config.yaml
activation: "tanh_gelu"
positions: "learned"
qk_norm: false
init_std_o: 0.0
init_std_up: 0.0361
lr_mult_o: 1.5
lr_head: 0.00496
steps: 5519
MLP neurons of a small language model. Each row is named by its layer, matrix (up: input weights; down: output weights) and neuron, and shows model dimensions 0-127. Each number is 500 + 40 x the weight over its row's rms, rounded and kept within 0 to 999. Numbers have three digits each.
After each neuron's rows, "fires on" lists the tokens most often at its 100 highest values on Wikipedia text that the model never trained on.

L2.up338:477471538450501473479540467504550464541473520534427520554556554489533539496457485497503493470490498420441487421525480419491516502567524464554546536488516433508503494423459500456473517524520504577494443514522467551513473508448494518498492439478461461508442529426530573538549569472557578503486544505535518565456417490469555465507513475447477457578481541450545524476484525514595524544541
L2.down338:571503488474490490449481472512421508446528477473595490468514461526508452449533575443505509506494572515509458537522518489522500546464477515441498551522504523490466510597505483439552473492397492509525471580493474476467502388525533502470424478447487534489547516526496452459552431475546403583479498465475508471524514576531427453517460546519508461524586483518498509507589477497477500512438
fires on: " were", "ball", "ilm", " pol", " American", " film"

L2.up366:532498434520502440460451421554462507521562542539531456553533528532540548491453448486510551494551544509505505502500553515455493511468489451491550512494495509485437540486476557585492506364486527574555516506554474560506475587528560500486510502475499421540516501452504508414469475505478452551540578484527543540527505521498545443497455517454512465539491459510454536475552473457537491498517
L2.down366:434521489523488474459495567553481525511534536539579460533558510528490511427498415463487469476508480551522515459512513440545453501483477491463460535477557467455488502508454612533456542474472459575542506486496480549450515463563497515549597519423471461454434522496494540464453506538534520507597407596451468505494507481494463515528528563570471508540406399543516527513477460420517452507536
fires on: "ost", " (", "al", " were", "all", "ime"

L2.up114:532505533527495541487525472507441482504427563488493504436506480461570464511428454486546498463456478560538486476577453546532452514457500484505427454550470485560477554498539485454491527504491567475510544452471533466507539519514444491553483550520526451426487503481494412527466492439551498455424435453550447548426541536460474481504451478445568566448491481503545460531556472497564489509512
L2.down114:528456543472461584450492547510547432513525464532509460454555512426476491514476476517486499468508494514457494468464531518543547556433538502478485487478497549531404514448496538562553461437511513501601463491437546487484468463499494492556501521483513505499496436498452429546543444509523520494487527506491504539536429493486552575523461512527600466437527526494501525447536437481448488498500
fires on: "re", "ire", "ence"

L2.up236:534498529535497527419501496542535579495500486493486483550507463477513496493502467509567538531444526555549520503523461435497508475447524482480489514519403483486467535386442430492533489534486472552486533507577560527464560514489472484521467485462443470513502553498447475534542480426553515572488462511496479519474519445532495523428508485638541499525495500540537461450454416469441535515471
L2.down236:465508483440485533547603457474501526481462493506480496454454577534528476453480519493435476539543511469558464545531568517477464460450508398484511533489505406514497477542460540461459488458515526514529468484528510499579428515494496515512492511498584567531473454519498494503528507590485479535494588501509551407576499478490526515504516485527401505484456484557552494541519526518473557436486
fires on: "a", "á"

L2.up346:527550563503549528528422490540437490502419547501551482547484466517522498479515586491485496475488539460488517434460490457535522439413546577467493562493435444563426509448462520438538422436476491458443505503514535531454509545508518500485493558510502477496520548490546509421574483482535512539503508574535481510514533555471490476469537520547462436468548465481540517439486560499571541460499
L2.down346:497470517559503513520490468492523506510510434515427498512538512545554476530422457513496485561499507531571384473550473535502510515478439493459556486527449553459571519487505445519502567539429538539425455500520540535544467480620513528518536483468516495492509509534592542501533507546428494522475461498456582480561457632481551493457455570480428472499467527415545535532533517449495541470500
fires on: "o", "od", "a", "id"

L2.up385:453514482428541438475522540514527505540485480500447484503522539504598492524531485517491526460488520538508563481447542513437471499484452505488477452536448510493521477524541507413559489506493514517502524536532538593521473393486494515446499578523450519444559560449527432458503527460519564461525542460524500524476491505461478446506594496475583497541493425539485418458481556518518440443475
L2.down385:593481435543514537489459467582480517443472490477446507510450492479468529490493530453479479572480479528495471493505508510522470505508533474500545462506581528450553489546515514542472530506426505457472429423510469465447507551501505543509528413470472396502432490559463580482573599461523445463549526502540553506490595572550512513462464526536478520449548496513522593460569543485479486538504
fires on: "n", "un"

L2.up150:530482501489520498506505521530555512488475519594496470490521449531456492493511489518540522495495522476518517540522582496507482496552568528469491527476493492554461465459490529504494439488543494545488557462458546576493540455484452521502430474452518521497530465441462462551452449527504455567491513464440539541499497430478508500467525485458562482512514546503507506502452446427512430461542
L2.down150:503513478433533567527475527483495523510463448467441522464397470469463483500592486530477545520442533469478530526549486536524464501545508484516500456455551492387526463464515540414449447493542518552554467518493489485536506560460477512513488475522468520504439548492456467591489455483518484514586500476495541472475519493490483521504583503543573425502538553477533553522481497510435502429488
fires on: " their", "uring", " rel", "|---", " all", "ween"

L2.up54:494431538468503428488503501468474483520471601480488533473479526490553528405515510492447475486505398525533552529495503556538525480475467450424484522539526469506447504490476501522417451442490463545496501527517475561504526523573485473512528477496537382462509590476525455492501496530466489523457533581524540519531493563580483534507490512446502492516541435539528495561463508514466553523573
L2.down54:477508500520474461470527441497518570531459564478522510505444548496535453445503554455490510495498469515497536511475560526533509473494461483468394503489544524504428507467489540521435508490470490455424480495496466551508531505500532522537606501452455420486493517530512543547549568543493449540435491576571529440542404574555471559550496548482499558474538457554526475476484469500533515491554
fires on: "ific", " en", "per", " per", "ite", " at"

L2.up738:495549448520524424431513488499473529508420521480513533500436486551544565452499543480473464514478508503498561517472545499432507517456493539445536508518577516507419495514470553491561462489497510530419549573460495486509571516481457512466523552517591540505509517477431440457435452492558553579481484459489489497502568499484447522503497476451478514349497467475498474522482507583497490546460
L2.down738:532488528507602493540481499550533446469533508498491439450647521447493484499474462505514570475514509501492473441542457477534488526534527588487385597510446501451634502527486482488480532499506556476497457450566519559488524533452484438509441455476430501506507498504559549471579542464436502477514528579466474489485516507534486535504512554545527477533509488467462493458494515470532480490491
fires on: " d", ".", "op", " was", "emb"

L2.up619:481436510477548519485441529469567443462548544432533443419508508524534501491505548506506504512433458483559494521466548496501480505473568492463501450566475515464423591505514474509517466507539498501554498493594504492508463524523488467473522514487527474551496526483506532524529458451519468509501466506535519476494497407586486400530416514532495482594501497415534534551474565508500486560536
L2.down619:509494505429455508467527449534475526531516478467481495581482518561472512483487490498467473529515545495497523472517488499492528535438514510507536528446527500457626403517442516560488524476505482478476532463452454559515576501499518492522397451524463468507530497557496488457457577496477543519541521503459484530482525485486534512516505440487449466435420483541522385491520457464500537431479
fires on: "on", "ed", " 18", "ar", "ished"

L2.up666:500534436549515450490512461535545506581473481486473480467513518481428421472580521487526555448519526515493418562479508462500487542520481567430525444521555495508438531493422541505507506457537548573505471470470415470497489540521464567480467452516495400476462535474552492459497507495544482527534478515495504495554442529439480511414501493567474511452505456500554479555461545511487536424452
L2.down666:450500400466536493552467470552501483441456510448542503458473512420519555512492455491521495472469557544553548461517503488491504415507520442469502581588446504529544517542536465478494546515523520427482377487538528443512494531518553413523467543459531481461536490507517521532511492519395472471536522492483471480468546542550515513557490522441508526527476525478448524428541440520494499524563
fires on: " re", " f"

L2.up368:533459581470515552477448513504463483561483537474424481538492526523523493418551459507568518556482514520612440501539540436511543472575474511442553490526492421466418526543504540526502552461585492449514473520456516568549443518472488481526517529470483538396532509493485511465510468464471486495583542525576573474427525494530456563523478544514449458457532533500520494425546472509514541418508
L2.down368:514488508541442466428489534519554521539530473521509524573461421466396427505444524515557495579503496509454479479435536477433477425472454522441457448429484459468540475515518460476514551470474530469499513513481549491558484469509577542468507500489522491458522511522517574445482496470545511566494422398548500569548517507391568561519546444485473474480515511476510556495540600495579472474549
fires on: "u", "o"

L2.up35:492459488544538588519529501505446493519571491492496535492462544455510502535513443551520427500568482485553499464526519516551596545526511518537473431525565521425506433487530519478474443522503518505484527421532526494562477450452485528474476594416548498504509483501572491502564554454408536521492445544435476497465475500472518480508510455503544525525476487542547476512523482510468503420483
L2.down35:424480482552494500444594522535546515537513515436516477470485436474525461523468466506485503479498451467404470504494590427523482528529512502526517473518549550540507441493460472518484500471477573498453552454499467529490467436503497563493524528490597530453574479412523481468572524513432387477540507569500450492499461514528481510500506536475479463483520430547474492534437445455436531482519
fires on: " Mar", " Fran", " Ch", "ampions", " Feb"

L2.up218:514494481505521490471516483523570514554470515538476530524467490458622499487486532484549528503512528476482502619498444471495561531478520420476484529567528435453557502474501445485539473417453511583461559482515514569477465430585568521540510453441479474484466444447515495470443501530503470469484447497481497544483511445472542486487494441489569467472525516560490547480476505521501496500465
L2.down218:445475479486442485505524469496473541485521539548545563536486448536478433505533501448455462536470520495431480522477557545493514518482471438480491507454478465583503563442539549504487496503421512449511544639490520506435504511492409519543494579489498570562472562482473453455527493504547477464435450451463493479519502499471527505510484432470524525465478519554542523493487546523523467475445
fires on: " Al", " al", " At", "In", " at", " Is"

L2.up744:561440529439531522490445471582582497530497489557536521550527558517480520461579551451459528458469534525494484460491510496445553513501401495593483520538461469496541553427456426490540486536532545497463559492554470501491459439471527520555450494475436477458587471461504573500450422540544554474474556496496496522517410528482488490472513507514525490435544490513497544488515504547543535470410
L2.down744:478531497528458420522474433470422572392508483549443473455485465482459529530417493502519488489484515500547463497515523513495498494481556503492481470516530441532522402525475502574560505563433500516506473475439455506551505487451561524493499485552523604500520482494536474434521521481521512491438507450440500437526516528528505507532499469453466437567539548468508539502495471480478493563552
fires on: "a", "al"

L2.up611:498509533423517453524553521554555525476501472587510535470531475466557471476481488402520470432545476496438589494510488470501505526540553510493444493563573509428465531512434508469523507510551484455436443485509497575506495528536504465459477530576448490466550440432596470507497445511521454446520451593476516477465499506530463488531449467568479566541533528481486524529512563537470521482515
L2.down611:466500532490453526500461532444432488474547534436498488563461566483496476428468466523492454595487434485543489515503456487475494513544423494481544527519497505493514461461534490463517512505487465514538539531520479495499575467439513486490548531435568487530473538467445559506556564547519495563537537568494528486529445489547530456477545452446545519483504488496497456433463516524513455415465
fires on: "ree", "und", " ac", "″", "ad"

L2.up381:513469582508515546435589535517496489533478467432529480534547519520543512475507478455501516547491488464507476513631502429542523505530533482495450573485520446469530519501477433540469530463545493481401579491503490507436449443436575552509558527522510436502475543445498492517494563545525497547476473515483531510501493509561433508447516400578487487488493476451556477423542529543578487477475
L2.down381:493443512482470464473495477497516476490518485544518456486508487440491498489517515511492522555482486496529450506486513522512509439465521456386583399466498594500409449461496500504486518470447532503562436524558489393488519474527560433459508403547498471557523505562522465574539498537529533494532533425508441432487487526521506475522500570450479513458591505483442518460526467377476540531494
fires on: "ual", " film", " new"

L2.up663:505561461458487484493479502458482532575448496478440570463467426478455489487490513539511483523538514454464578411519499484483514458476548466465448473481484506544529599496495509459498510481507491518532441568576581422497507499566429513436473493450537514552493462440529610508585560518457517532570496505487502472439594487519428546475524496477552485538491497487544537449477574468511491543500
L2.down663:534454515507417560488549509470498468480505460504484497490527474519543476581465604445498498492539458541470497545457457451442480490610532556541471537583569469534507497509507480413481474501526484530469543524495473525521581482432546503500512446451546397550501523546483506537505467433539446478477491444522473475510468460480438448544504505516466491485515454490452448425481428546494568468557
fires on: "am", ":"

L2.up11:573504592526483483479524487565521460455476497489555477486507502454510507548560527503480494558560499522523482425530505568452484485423496491531499520543505442473487523449541477443562435573492551498449529529519509511481446518463515490466488553555567518517495452465493544526513469512583501517583453569503508446450395503551438465503504455477439435506469460564507438450456484553520537522504
L2.down11:514513474477556498498498470481468497563493548480413451502515532551519498499486531560571528462494548502532513543479523555533473448517466498453531493469470534505580463484496550472471494466520476500540488403463479486596539488527442524511480423411497479536454467495557502422493513476452526531437513455463559482554554547501497488505497517422543483494561504499491609518585484475446451489470
fires on: "f", "a", "te", "ome", "ne"

L2.up726:496547530457508537436497544525545515507520523497487485514512545447555501492515545486529493527481469469437563574553540406468487470558483498488540458523486366546532484444464477574479465533523540461467512492456481587498408456587487456562538496462479532410508487463514496484489524466530507514484558530490531495502505485496491505483505515493583455559530504512566492427456525550513483469453
L2.down726:442501461520454501513455419535448550457416487550457454453510432421476495497499553464512418533537606506525499441517486477449482558491494473460487541498489567473529468574465525445529568496510441473512539522490516466505522567501545511463507467509486503504451547584550520463500578489475564530501510407548502540490553503448491514463459469550429538473482512521506555497522439536458469502508
fires on: "un", " In", "n"

L2.up144:543538441530529613516485468535534513495430547494527499478463536554523470506457520416441483558504555408510429493542470491542550537484437479514519467557509510458578578526499560519472490504488464513549483564519545498528473528494482534487527526508488500572486451421563503479518526506488435519503491487468535518497553484499411528503456484446483532502491464466559509490490538458494523456492
L2.down144:477488509534544540514483550452486508538483443483510503500505505548521545461494443538488492504516478480469439486489500492461522563473491515560509439378486504489478577459522486511489433524441494484511456540496443493505551404518513510528495513490469465476504471525506561510539502574517488508415553553514457490471512533484484513468582495407459467477491514463467526499480556484470526517525
fires on: "ur"

L2.up130:453494546470502531472569501531539502510518500501442533479607506496478497513570557433468488514467499518559559570529506547524424482428476476514507610469453473543522509449450497537490473486488466542592534473534498558438500428571439463501502451512393490449472484506510532493528461471513499496512523485437494498510544464477537515425509479490478447498465454552521468506509449463435542499557
L2.down130:538406397454482510556504517505486432492470542460518532449485499458510507419464501483543516487449527451554500471434527539543580556508465541518557480519507506487536460449503495489508463486475526539481481497482489446461462554453485497558497593481482461554480475539478524481513585520459578518457523478505541438488508543456499506473473479611535492487584547505554477502459504441516507472477
fires on: "red", "hed", "ond", " at"

L2.up582:542505499560574528480516550559525488545524544456435521482568452498510531496513496462447493528535441471448613521516422521572524494506491448472462519497465534495487519445439459536465528479497505556495497562516513529530543453512449505487484479413430447518500492427468479508479456480478468540469463476530552502499579513477521497509475508561448514540529447511521557531429480505570455432485
L2.down582:432440519596478557577516519499519489438461475599536445509438526483495528471494546541551553522440500513538540519473498537458456473517486538516425533470502430525498552556439493434446473481483451394547519508488490473495477500511437456481500532508486464515516480559497517503468481506490517493507490542531532486527502534474471531538514519502464544490393433482536502458595517562531464596436
fires on: " at", "ort"

L2.up665:467513476506516504473470500435584589503585527490457497420503528533474568493509415493496475494447494441454480491550490470552491529497461451505497549537478552475562558494473481474425492518454480521474456462555428506552520532516537408470508582447502475483522473478494539554549511474438523543565450582507500494478554512471525503550519464513472439535469544512543521439518493560560540516498
L2.down665:508527498573479551543478542535542501458404399521516539506569455501525502477444540502532527499593508528553480522501519454483451432507507437455545536554443485474549604424568516487510500568443588459552488544473508518524488485503415547502497481525449501497501497455562474505484509492524520494542548507497523511589479486515504499475459471531463511490550397411444421419556474504500441470512
fires on: " s", " P", " t", " p", "P", " S"

L2.up764:548470504521515461482480470516507572474490509431497481440475542493476463484500512522489583563472525438588532493553456461499460513592505536492476446614537449532511534604531442526523385503493506485527515484467477429451397517474524471473507516510499479464512622456485478492507519472535480551491569565504511460521509437554514456533488525543521523554429498476484548514553481525432430539519
L2.down764:480492493448536550506442546491479422513516568562491568537566469492511480480475460476518448447482550573436447500429507551438503503380503476488488479424487515460536436452467584501493619449464514536517514522536568527489537480470461486503523477539479527555509464605529555558465519493503479449482453467553497508527484491462523541502499494487474492483567497529495441433481560482529494520453
fires on: "it", "un", "re", "ig", " by", " |"

L2.up115:569555462501529522407512496481501449475467475521509565485515548441452510493528457421552561433516464491537564487496551505479496510457508516481520428525482543572517500529483448533548555483511518486515441513498527550488480409591509534563479529563560506474494450439502524458461473527512505460482432491458549520468477489433446536467459539500455492518459487486501459551395542478543474502543
L2.down115:554396462566576530450583489521476481487467499484527536470512495454453567502486426519516557428508544449496479521482498499491545467503525490497562427497498523515550536500468497536529552476530471460443451565469545407501522513510479504584521504463528562502519531500492497496498489534408515489473447453499507553502546543491455485511471529453505455484545507480465573605430497457463475434544
fires on: " to", " can", "ould", " would"

L2.up314:468479510449531555469532550493504457532507514479541503526507562484469473521498501514462525533412467491533478487498484540508488531501536534479472498491452487533449419484474529557482551460503453562468465415474489490537428443475489547503549453425561441514523474489569519493497573448468445528525521518484481544462502430471461484569425594463534529472608449556505542527547497453526540446452
L2.down314:445454530567478521481488454516517534556583513531459566448468429497528501472501465483515485472585509530497522478533502456475536524471554479534562446541532506512549511503478500546478444483585537498489510496494499433524423537547579478470462500469507543488506519477470495457564468548441508501497443456490519477553486523542554439440586486525515468506478505457500462469421473511460485564484
fires on: " Mar", " ag", " Fran", " Car"

L2.up605:507494514446538517482519507534538458506446440474456532487488499550469454532544518526493487468523533505534476475595495430470553458411479506493447566511438441495465481432460475550502499505504506534432504491476550520450496498531456489532510524468485524492559499441489528471500511554536512555498483565478521517535485434451470523484566434527511483534529494491468524460460524535445499504503
L2.down605:532530479512449518485517394459510516525528517509447493533451536543568529452466527502525411407478597474553534553611560490458498419508499455446515502447477463474522473462436511527512539481484575433460521492456515517511510557528567475541502444425476471520466541491517513496502554513520480522435493519492519520531508532464507507512500533520472516489471497564496518451500526490486516549488
fires on: "qu", " qu", "a"

L2.up718:469497556462465466487468525518449489478502534519396470441514479537448531527528480527456493510568462491503550458535486526528496491487532555539492518494541534443520538471477430481583562536526388486507554537491599462477507480469430560434439411561504500504529435450423476550541550486483444483487575499516443481418559495513473519503555492518517559497513557491511515534514510481535510461540
L2.down718:564516544430501521488457523588442479490473556524432489524521529496541532432500549499546531468518486476479507492577453531492434510481547567448512440507562485504515470544528439427478524527502475428552599496482507498540498486507498485393428508485486476476467447525561481501484486491518442442540578490488452427497521477438437477478479516469505540490484488551600513445544516503570518510491
fires on: " sub", ":", "′", "pen", "″"

L2.up194:476510498451501453511536486446505449574494515548555519514421503427425462460488436483502456447470514470463566542564540484533463591566561493421511553454472497494529520466477520453464497537503510511522408512525511466450498489451488451480497492501623433469496517446549492501539530518532573491564407516554484516455457506506523482515507499514558384498430490543543576515513521481492469460555
L2.down194:569508549577475509466479454511512487472491513490466475451570519501433488517545578519490546542468514455508506473472521464497505426456443473550488457537493461454516478503531465447564546510477504417507575458465467537562482546576422514533536482418488552523498489558484458470502492520488455532489561480499464481519577576494508502537443488424493501535571468509467390460560434517526533515513
fires on: " s", " m", " t", " work", "l"

L2.up266:573462451530498479475456419516481565454461463514546544515519546475488491529489504497502486501493469437453410553464454513490489536446472583497519534417500483463532505516522488524579457561467483492479522532476442477450483500507569508551542585576599496517486522498498537514486465528468517420562488552454548475466470495530472464466494504486508467498561518519496387452492520568527537528517
L2.down266:503540505504509483467553574458531514573506567515505462493533447514491484531471477484517534511456493548541576502479594485465478466491484498512505502586509484511513462494461484501506522492536469572481471498476513524569532465505436488426459390485446457446521509548501456532466533470495422505429455514541491468520462472480488449524519502460600501530452407502458571598509521504507517508535
fires on: " and", "ay", " but", "ime", "1"

L2.up357:516553499479555551511579509493468511523480543514478389451393428524553520500523523468432553567528537437497469453560458480454492497507475456446519518550523499524486574512526498517605489546485498436505521455521456499470504505509499464498444556469486444510426413426527474524531479407528472468437517521549447528488500457457531470491445499445529492473469535416512570472556532497448494509510
L2.down357:491473454473532497505435533500388550537481478509498578527533458521513468517436404482499435407514439506470456523511545577545487515422502502538442451428499554490476456490506477545516581472465463627478547536502484508489473440489509524513534506503514536472490603551489592515482484563455519487508465537509537459533533579533468520463504522526482465472552498554530505480505444465549508479481
fires on: "ur", "ure"

L2.up101:506471539571439559509415451488529533518441520469485558535504505483556558421568480469558505394494514535516497433531485554500479448480518538551482480438477505537465497450474565474515394566460502509518517535481535531464551496448454591522500494512503482472452475513552491534512451523522540381503462481483485506465518442468575529507430467517501502542544520486566471496526519520516463453419
L2.down101:448494493432584511545579550517536447490567516538500450451533509556450409542456526525452497521485452454458476542479490449426532513434538473401520515517482467510460488489536480512494530449498479493507503423558537453502439506508483455499489564507530542510552466534441496500508518438491500609508509506465517512535492555563431493454515555441550514478463535543482488482528466510490563548534
fires on: "le", "ory", "ire", "O", " O"

L2.up653:472494494471561425460490508442509507472535543500492448483537467464503484534532537538513489557544533516494503485488485445496497629429449500447560417543520513562400521488514592423538530474476460492594473551514501465527532532515442529479576490501491512535449482433466494479499487516459490533542558545523449537527503468508461582449489499531454487502499456472466568495509499500475449489464
L2.down653:529425479456568507496510511434516524514458498537482453500553531494448531440463505465489637504538524516488542556462469522545481475452518512432519472459448496517517488508434563527546451538449532506499493437530510491518538471527393510459537474535545511461444471501461493496523415454518497496536571531517499505524506490450538495456543514554527534540499523461508465492539497464492448528547
fires on: ".", "duc", " is", " was", " film", " for"

L2.up680:564548416457525499469494520533454552515522467516465524482587462529488505494428496500501548550461524518538447530474549465452491517496466549468583496483504523488515417434454530486495466509518535578528482550502498477479528391535471531492483540486500515540454472472501470519471528500474424473525503486476575496546556528494530540489554421546486505502474494483546481487373463534523504449513
L2.down680:511484481490513466486489506489506458478470442484414490506547481456552558478563519445494527501461594461550567494499483534466458491425506434415453470474461469508513509464517555513503497431452535487491387486576558490561509561503437486497522513480529520473550564506519430464569539467488502516534487530544490525485571493479462457561475552541462494477421579431532559543482517516473535436572
fires on: " to", " he"

L2.up515:506531514466531525439459494514484500580505523412453461486498474535568422489570495540494530508490534489453491516493489494578486461481520556444524513430588538543524475474523466491497454560564491484460513485454436470571511509554376465503467479528523505521509539529496512557450507502422486568433467545478409488516518546527491523520551509549526559446505479408560503485424587460528502538466
L2.down515:489487516486533457466525436441535425499508436559481429545614467520496464517510499501536575542525525541525522489507480500497475484527568392421538495524501517460543477505485459472485552585580541547435502509550517520473441509436558513482552483473536460584499482489503479448523456539476528439429510471512510576520460484464528484570512521496466543452435507487457492466518505560364498480493
fires on: " v", " f", " sub", " m", "emb"

L2.up684:455453549527508523525502477475435475527529461538482476516550509486530569519509536503511534521498551597521539442595482467495416524430518483497495457475497430445443536508492532482478501438526528495466521451432604500478504543492455487497505541478567576543597507499488571473532467518547538530562514462468563472586461500532460496511490398526456422476517428513511436524489478552451498449507
L2.down684:507546479547500463495445627479541501597425511469467517539473495467463463552458493580558463468486468491537480531451439568524554433519464439465417462507489516571536491475467507442517532495509505482535459505524480576434488518525531538501527449482492518497510397537589566485554505470493489541469499519524494519489558502492537539454478463406542545471493497465544529490494529453514504581561
fires on: "e", "te", "o"

L2.up51:516510540462499433497515531522525519462442525456497464426501450404496433494436465544561550450519571479506448539560455446419548453545518525531477497524436513551508569461572490461457500464455483467501505516506512528490497552553538530386430515490513460476506542483497496436544523433509501483577505546550450512441562490537505560496608507521584521511491478456489492507565572505522457439491
L2.down51:469433465521476602481431445517491459553462527573533502630489565543494515484548543414455490527489439562504540433435567546534402522439432489465513431441520493488482482552474551512534467499486529479498514495518457489488508426475475518541490510488517533534513482557505477539463492527477485490481511503459541496558487480437491509491426581506437513501513540521463522474550404507494500552528
fires on: "ro", "anc", "re"

L2.up343:569518475435510567497448459530492551548492516498481488477563479448436580444529524423517462491501525472555443506471562539435488550456456471469574549492480554516487515436509541551449512571562484497587424556492522493463542498509481533551489493454560457445429492469488410557480520444401499469531582539477493473463556502498444467492493478519477495475474462508534473509487548463544500505505
L2.down343:494539528539444494477503489481566476500491535537529549519474435503465501480489489530523553449547528393476525490420551513526538523434487471548565463481559483490441511464435509525537518425481546475475452526522504486477444530510469518496475507495491547399498573487504449392536511488461526470499528581493520444491543513462457489538530461527535509485532512475498569560509492440482485567511
fires on: " to", " that", " which"

L2.up65:488505516486486519531565451553499595499486474500459449484517500544519518482518456481467450514468483483424536452543537598572462538491542508510488521462453545476459488501561530492480472539562548482508538534418503476519384427503462476493473503446549530514563476449519438434504506535499540525479529539471518472470584495552461574472441448481530532577504531478432520402453491521472510443492
L2.down65:517499549545460468465483510472532549500506546529484482486425524444491388454545492522528529473511469449408506523516499533428512520595454566471525510469394574474463485522577575538487529499565462501570473528568587552542498568504515492491450500564487491515478480460450432506559481442487467522509502517473485542558521471463433483548478499529464447519474535431547527542488484424459452591474
fires on: " between", "oth", " from", "rom", "ween", " all"

L2.up106:539495445501450519492489436534470494533452412546521534448494445467475529486514422520517492490522550531491471486463503492554488549529467529437522543499521468520523449505422497441555496468474540485508517479504505456486490556482485485456506476474539507430526541519548429497595510543474571454484417482462479463531450404534587552478560439520551501529489494459545516529468525481464589449469
L2.down106:536498490444490552471427491477598518493479500489491566492543501437488504546532448590507461520472549544517505464469514433494457490530432410457415509513507483433510488548463483456536496498420578491510475511503524565479508578572474517470589484461445528486475453466533577511497477522481542525455422486505543463528552472519558432515546492551534549539489450436516456481522386505497510469481
fires on: " re", " att"

L2.up766:529509461459528500499590475439565539527561550547484431530479472521484526469516490526523568489587529490544522473526504445503468513472519441518480531558425524429521583501453541517477472488517463514496479511550505528447503546503492518486498418488472550447493530570508480519484496459523418529440598564528557494478594461565502504499477495440399486490464494498414539520533531433503505510490
L2.down766:481500504475488530536477464475446496484482491495495545446457469517560505523517516459497456496488443450481495464455456511525535581506514621506450489468522504558449376510559470514558548540502489501502477505449440445460479504524506539486508574501581441478508455411513510482548479547542509465533396481442458436497423571459489455531581520483561433480543487504553565491440567525560510543480
fires on: "all", "cess", "ce"

L2.up456:483416500513530492563518467490493510487502519598475413443510471501445567587456538567443466502556465482554471504559521524528498487504534530512478496572468494467477525465459523468533482496520475481504531498517475499473491484439439434526497422530535557436541523518490474500503514588525529497447463437454388457533463473535467502581562482502479520491544434530441535539506495477515461390507
L2.down456:546506494490527498493594490458468446445456456491503514533456593439497474511533458462539473479433476490486498498519493454468493490495431521527500495501455508557496431470530498535516516450493510583581521533533558560563465455522519520412475511450431479488463478548576597520533522499498437560516461526447566469489518595504511505448533490489493534532533541464541472442469476468476583456469
fires on: "|", "an", "ark", "ine", "ge", "ud"

L2.up291:585556538566556485496439421527463552379468500518507477539426509472483468532509538512470468527556566498566428527494508446545511506524581501481496518421571461467556496510455563453524473537481513506458505484461448516498483532538513513518451485534576480519498468492440479434498513498448482593479461522499494469572481501446512494501493424466494493494527438458568469491467575535460481501518
L2.down291:441445520454500502515583577476516518588485557523495544408523496545552507498505420483551501478454409489489555483455532558438520489441468530550478477550410462562421476480515526553504495477512542482546502555489562536493526484469503444428538545473428516485444554517538483503459486470506488408501504532416501528463519476508485507507517539491482468510480608510422557500574436531520567527469
fires on: "cess", "ark", "ake", "ob", "ay", "ime"

L2.up508:536515488535508472527513519462574511488467450530531443580478517478449508545546531439532518480526512430471554482435552481474484532462457501463557497512434517561511492532480495574491474568535492450565477525501524496475524559523574487514466518512524502511449538447482555501549490442447504530524555549487496477536490433549421552580454459541514504436452527489587516487516452525463432460514
L2.down508:591482516465482545489483567434442570520510508443541497509462535462494508483479474513511492465447483399512475437529519509578472594485498464510440445540565492502494502545478512547497513532458508479518500497508489496523521487530500490468432506522532498461481493620462498513489455482507511514440529505406481546563496525545456514531507486485475521492474464502505566590471511508567500583460
fires on: " the", " =", " this", " that"